From a checkpoint of a small transformer trained on Wikipedia: untied embeddings, 7665 steps.
MLP neurons of a small language model. Each row is named by its layer, matrix (gate and up: input weights) and neuron, and shows model dimensions 32-159. Each number is 500 + 40 x the weight over its row's rms, rounded and kept within 0 to 999. Numbers have three digits each. A neuron's up and down rows have the sign that makes its largest values positive.
Before each neuron's rows, "fires in" lists the words (lower case) most often at its 100 highest values on Wikipedia text that the model never trained on. A number after a token or word is its count.

fires in: "of" 54, "000" 9
L3.gate317:458493489466424475511490511542467520428510531518472464434467445559501535499504448516481489480529518559507552386500478497540428485540602501444502558498491438493468506514571572448488565470471468430531493447498516470492508454456497546498520489500458470494453540495568488508502491493498468473528516517569468518524571518553553498501472499531525599509491477505514576530556568494583553453475
L3.up317:461481434588495599517536522417452505484519516485495502492431499482517482502487479523560546506556520498564531574461518448450527539508475556556471520547488502464463499521485466495509466504494495473541555487530469534499555545548490480425490524452422466552498521488571534517483524507599467471562488467573501582499533538531440532447466489530470537424535467468525481451486495528399519526558

fires in: "would" 28, "to" 11, "will" 9, "not" 8, "also" 7, "may" 7
L3.gate1735:473500477512490473481543451405515528481455501518573463453522455549569492485467501496562425491456416554542494505443514475435421490532487487543485511600557543529503511447510484506550420513498520493456489522556539459513570550483534517470482496439524506519480461542495442513568525512505497507502532516501506490473495478546419560539487562484579513547435547472407489461560507483467473481483
L3.up1735:524554447551536483482489489457507456444494468518572503433489449544549457559496513555483445494486469628522503503502517489471489466602489434551521505547469473573522562463496454508510544477556471483509451560458471434466519485504449535510533535509492458427435404502483553485551523456530473381444488574522574511541397500481415544505491500481428448502557511471387557512510475479506504489477

fires in: "in" 61, "of" 18, "to" 13, "on" 6
L3.gate435:486565474485451549469537559536483570494565478522604450503550526485518429475550500509450485487545443574556560471529444500510456476513442451553555549499518523468464445513509460521457483516609528524458486542516555442472610532500395526507436513502494482518499465529526487462531563502482535500558518487435469517548497488554564409450457489489542521519519582555521510479501569514534482469461
L3.up435:503462491548563485450496461509415428520490450515567519524482484507532489536490526521438518468479480495473482517481476486528484482478432468549509407539534485480488492569544530457501498567521464414471435469380510559441475463623485517476522551485483371481533530452481487404493464515520496460536476541477485508601536472460587477520495512498469531477476522531447536496474497540558478442497

fires in: "in" 23, "a" 16, "during" 6, "an" 6, "as" 5
L5.gate698:429448531456478411509499441498492466487486499502506539540472550471410487555489554506575571476520464505555428441524507480532459463542481457496502496512522564477500511550478531452480534481433564521514480538525504440576509593520518545499620488520490474527414494516421482463508492477537462506465513487527506466502456491531520548441611508547550564506526449451517587506443454499553528530582
L5.up698:474503459489524487527503442463491502528538501457442519497494538505491525496530441477479521433510542550534453489516472382524501544471449514508440542523446558510478577482509506429470422525491536595462548497553491481530497509481477457536529479488550492462501464503475491485454502504479567542457541512408536557555467574465474450515560508550517512531449516575562470426504441554492467431549

fires in: "of" 71, "among" 4
L5.gate1166:452459545536474496543496476461508511507490477510451477499457521375430483476545505473456556524528483557479514449465538581498508430516544533597474483465510467434419469429516514535413500485463472482543541452469507495381583508494524530525431539601552479522530490520542512522503472478598613531523493491473447555521518498538416456548514527565468580478484601518431488494479461466497530460577
L5.up1166:534516419493530442493543525483481507551532421485434452449465517547478451507497519533447529457522464485540557486527507492457488509462520463506508469476497481466518538594495419589438529482464489494558496555509508491452427502461492474444446476540537465435474486483466499471485538461511566448500525464519499500522554533517579451455546517410512476513502506487472500554482555463458432534471

fires in: "it" 41, "music" 4, "art" 4, "which" 4, "there" 4
L5.gate1778:492471513508528453523478542553487605492484426491473536547497537526532524540503477468528496471450578577443537456496542547544510499530537515392551518487391530493487512469457455516446551491525495560497495583556492454488407578511498427494570537525507539439477465478428518550501495506501488454473501450523444526434522502514540427540483505528498522509479456467505587559468496525539518388508
L5.up1778:494518551507490450538442514471545531517468510550431475558481471509495481431481504463588528502553510514600433471566492553453442479512561566530515516442475563493498435473454489553464502529492467483502510507469512514580526553541405454526484498477516456492543482457511529493512562473414508510521502562439474493449452515443510570546502534521536484577553460502507521401507472563496546460521

fires in: "on" 32, "of" 16, "to" 6, "from" 4
L5.gate258:499439523552507469532454566449453542458478530506514498527507507495582466495559454487497536495521488563513542451479508514537483511496522493500491477518497535483458548473539476500498519550544395450520471494517444424454574539486506504446457509518518452437475481491495467451523494492429461521512446511459413541577486488492468404500521508533466536496473512475471562568493531504442544466508
L5.up258:510480442481475508529554484548504457505466518500426453526395421481502513464547456491525538522573467559528541508463436489487531522520470478482510512489509460519471501478463466474437417469464508528446535498525532535531561607518499472528472493469548431542537472520551522460509468447590434509428534505489506499441508451461509599530464459473479477571484474467502490517494501430548502519469

fires in: "to" 41, "from" 11, "with" 9, "office" 6, "by" 5
L3.gate1569:489492485539487561469576542483428506480452546513462549479528459573560443473447444509444521493495485517472430442502449519460445486622504528531496510517447577496481570457506510470501514535504515405486522457505452409556446493519545456523540539414461479481516483533504548470545513509499472536405473525468525500582492487513505468526515523491513476547433424480499535474498527466575524465556
L3.up1569:484525515464492520484455556539533482542479542546553516523508530506568501473487487481499488474534543509501426438474466499507504483507464528496543495442505548485425476483512516538482545473492557520495482508409513525519485538516512545515542474537489511533537493495503515545549498465491518462502538476487440525499396483477483530537479580508481540481434501560511508510548477454507615499541

fires in: "of" 36, "during" 8, "to" 6, "for" 5, "later" 4
L5.gate756:357504485528514532438481457528482530611507482496516484516550487433468484424451492403488437490470490513594514507600573474563549454511472551529479508528587495490500529472502596529492525543485508533460598541522444498476519524473536542523488445484527489515542488542446492456500514466504505562478477439473580498483507569517492493537478494543507519501519451442561549506524458447569447508529
L5.up756:545552533547449484513442567483454550482514537528453414431501476549472511505470559517537557509503496467528535637491468520523445477451500535419504488535411429536464474480491499540508469516496514469489428475480470439581532564497574535444565517474498507479550509476554501489507515540487552521556473464490458541469498484478539493563456553472515555469462509519476473516520495525523432441498

fires in: "by" 40, "to" 14, "with" 12, "in" 12, "of" 7, "for" 6
L5.gate61:453512523472461505584521512411459554531466582439494525482409503514427481463509453377558449536445569531465488510507432491520530502505435486514515510520550579541415482450532545489477567482469540480567434449530434443621543520563520489537551451486560486509535526459455518509489516491511515499538502521474452516580515472502496547447509525556502573531422501558505530452520484475506474453540
L5.up61:510454476473447483528526550476507510556558495557590469470524469526467479454526521593508473470470539443555540495512528496497461497523482494418500511502494516480504519450533550508442498526524507480504538525441386556474485508475423463512597468528515482561494493501455440510416506426530496496507535383526553496507491514533451449483482561487547481543526521552474402516550474472486507549559

fires in: "of" 76, "to" 7
L3.gate874:487478499518562523573466513455497501492500532513505458464456506411526543540534441490528499481522571540559476490447555509554500483527493534534535470442494500421411448462470384427490499432506486556534450484492530545500558547594564585508505477508523537490485531575486505394537503462560422536487473528525479515560529538518434472467525560530544516444503458435587519542487451537526560524522
L3.up874:474533517528476498488533518543487483580525483482500468515528492536453534508427521474430506473599442461558550467519454515504391487476453503551517464562468541497499541494540504537588497497411476464448558533562498562453437602532486482499544532485554459506501519531555480456494564470563519523520503523497546437490509554452529488409466511447526531521513486567500470522466449554501507516464

fires in: "is" 39, "was" 11, "as" 10, "him" 8, "considered" 6, "it" 5
L3.gate1682:417543520466523457483491447522563505515487452523499486478522565560483476517467569466505535522421468483513498495562478444470434490507491493463499478532497547544491511482535474478497434483493570475552542426506518404460477451514495457462492507490506584523473509499466538485469468461480471488489496524528577474555400523492464507470500448622546498463497432475552467503465480473572523481553
L3.up1682:452559553519504466458492507537543534506482414463431539487555482554437392505419565456525471537488475522514411508507454444482452493464546467510438493540569460487588523525521450444527441510512507538511546528524584476472500407446550453479448535560504534508419461454418448587493488420491476544469518492519527462547534475423527458480581431536511488423539572513524431510432544453504534488464

fires in: "of" 43, "on" 9, "around" 6
L5.gate686:443493458485534418500455478531482534506546468529494527454507515463499473544427545428473540507454486552488529505471527488550479428491479482554476564532462504502507494438538503514464433541468534461483497459490531515444560538519415536486469468493456475476439515570449510479486484521552487531501453493436509568539480483475468448548525513507525550554581473538533528447477552535541469471520
L5.up686:531584463560520557450511517530490497559486401479524500413463543539451526571520453492522509540476464524540501516485504515537465498506508551488492420497466526489557496552502446447532441533425508490431485541495478569553484482511467469497572575434521512490525505521585438448510505443533477517471523459519466490491498491475486519450511529510496506452486472444546528483497533471496488539521

fires in: "to" 63, "from" 4, "of" 4
L3.gate426:519482463463490533489479490484460514519582490507481450459544487506571589547496560561489502507493487519564515491438529507436497467503481446514402474551547519506485505396553501448433498508483492470460546439482568488497469489526498481512522546473441495525464503463503539452512428459498598489459528561525516455600437500512541529479522485438484491542490548510509542413493466503516529387559
L3.up426:477473449516487563501444483489438504456466540474484518496448564587484550502536528527540478473511625541500491518430503451544547506554454498469484494584502484483517501590511548515515579453509524539482489570506465425564509532468496446480474475501525465444484471458524500506527473515465481494480499534517545537542566514559511458471498491401520498491491544512542556464521485518506511559530

fires in: "of" 70
L3.gate550:480472496526448559447511505487444555480445473547460508466522481437443477564547453451544508488527422494482569521449532446496487480514514565523514520457537498465487476488447525481456503479570470525558484496512465437532466484527508506504515444446545519521505509527471465554466481458488515480554448465494371517487506506562509483441502551559441522566454444462532490530562513511546510486508
L3.up550:528481504469499545480594548462503491490538549571457462395432506520498521509441495551502546527507434461515437544468431470482521510550443534528586513586553474493499504531544531471490478505434466509497485384498444557475494491500526472478476534532502495479487546511470478468464539493571473435539499443535498464476518506519595551489500498461517486508452530537470481538476527512501496576526

fires in: "by" 29, "from" 15, "at" 12, "in" 12, "as" 5, "after" 4
L3.gate1250:513413437493515533507513494490464551488532503533471495530522527485519478499496519502544459594541483524587492455566535480462560497532484544544439496485511501459524505528464530441495513519517394483399527513495517440452549498531477467495462506436484522520531457507510526526548506551555541572499535527553563498570560500503487471535496469532477454487473521522566535473514501473524492500492
L3.up1250:542507435480457494465500482455489466462569546529511510442495569474519455440461498552473541486516502495476487518505504466487526454475489559471549559435510538556468577471458519488555516510501532576517488527557438548576481506492492470452558557466542528512478509505458444458468516410526478463489600526467480484507446493511444518510534482506553434485458542506476443544550472495519534502463

fires in: "with" 23, "to" 23, "into" 9, "from" 8, "toward" 4, "onto" 4
L3.gate1176:502468463488513537453507534507454529483501501523478557431521486504465505542431507484482506555505414557496419462501456490492486463565431542502505531481480569494522497578487477472505481508416444459517460554427530447524565492516464465456478506556536558470520494463392480483593545523527536473491475457462443549501466453516470449472459482497565527444542492505579525453476545446495496526515
L3.up1176:478528524505500492489527550480477456443477591524525491489510449513510467475471523517442478501462446513540437492465557531466461470560441504548458498490495494546447458503519581440493553502450523441436529562531567550540478507495513474479558478424519566573474437496488534504490459550539502489520516482565485504487513525493446509483453503465522484556411483467523467491527500403493517556533

fires in: "at" 38, "in" 29, "by" 10
L5.gate1:452459487550477485500506461498492494512457486565488552529441511513561450526550509522484547491533531496479459506560528464414555472517457536498549533534445531436479509551426485434525524502453472506527487431484475502508508494587463561425545509428513564530507503520500508497475538516453444559520451463485519574553505507528433519458449500583481478491565544409556497469498458556472532473529
L5.up1:477442519519586507387485468489475431565502494529499494500520499536458454502514449502463482575566505519543527511539498480528530505491446555515550483547541508471476492510535466545460524479548497447434578524497480495451554548443509524469514506473465486457494486501548507434479575485520453543475510495464509499562460481511447496467515521459546468511451557505465490448530542500490598401517

fires in: "of" 63, "safety" 7
L3.gate724:478454512459480461449541486491454517530523517521452532524533501539447480577491523563496506580482456526547512487467492517493506488593477537490520552516473448485501552532479478426479472504497547458548472540538497477491504483527524532480506490442497547513457481518494454483451467516535466508498434444485451534508420458546516483497543523486528593462533486454474484521569478460488515498519
L3.up724:463495504479538575478540494442476478546511533468483516443457529503449419523478475450519510527546399478464496508455545424541483502476430561512429432477526535533444518521527498408493508462503424449490504494514592539524515530512477521570494506467502516495539414459507511511541494513493473421510462417547507565516530460487480481516531517561529498496486471521536525499494477487567475564501

fires in: "of" 30, "in" 20, "de" 7, "las" 5, "at" 5
L3.gate1795:452445469509498485600497533522450530424552492482509534557474519453530487567483529457522537436476548533554567499560531557515548497530427572486478550494479498569456484530462504482500477467534507581463514528504505484520528433504521523445510472491412572509537510512479514396403484523526511484488483513488493541564485504535418497525461560530489503420491525425460464511483495527441502487498
L3.up1795:488468488470524487485471508509500527496568460560536569464491476518542498435477531481595477490517473496530419550531530471515453483508509501473546500438545517481494543474511455478488521467468520468473470499438468507513443491504578492469578539577527602452481499438485525444501453453574453498513510489523485514510518475466419559488543514499517520486465548549499428478490555497504480514556

fires in: "to" 29, "and" 9, "t" 8, "will" 8, "would" 5
L5.gate64:471480460459489527548537506516464437475447567515531557530533496514577568547495512520494434579439504581597566478471580519533495492541522480587584516502508482500543518526507500492493506506528446535434459506561499503561504467493462509524489460473468432474537455465444487474599497471507469469455574530465491487490459477450530496495530482446522552563469471453506492463509519489548463526453
L5.up64:525456449515537489515479498439529480479490531517463538507521513572483554446477541535490497499519495483528554563457416468495423485504440480536498464489503575505502467430475506552486456491577524511562538514423506443432568521484503508483466534475505447515496471497495475477539543490546471527527451499457546482470501496543413482518422577536461495485542473526524486472438395521453534510464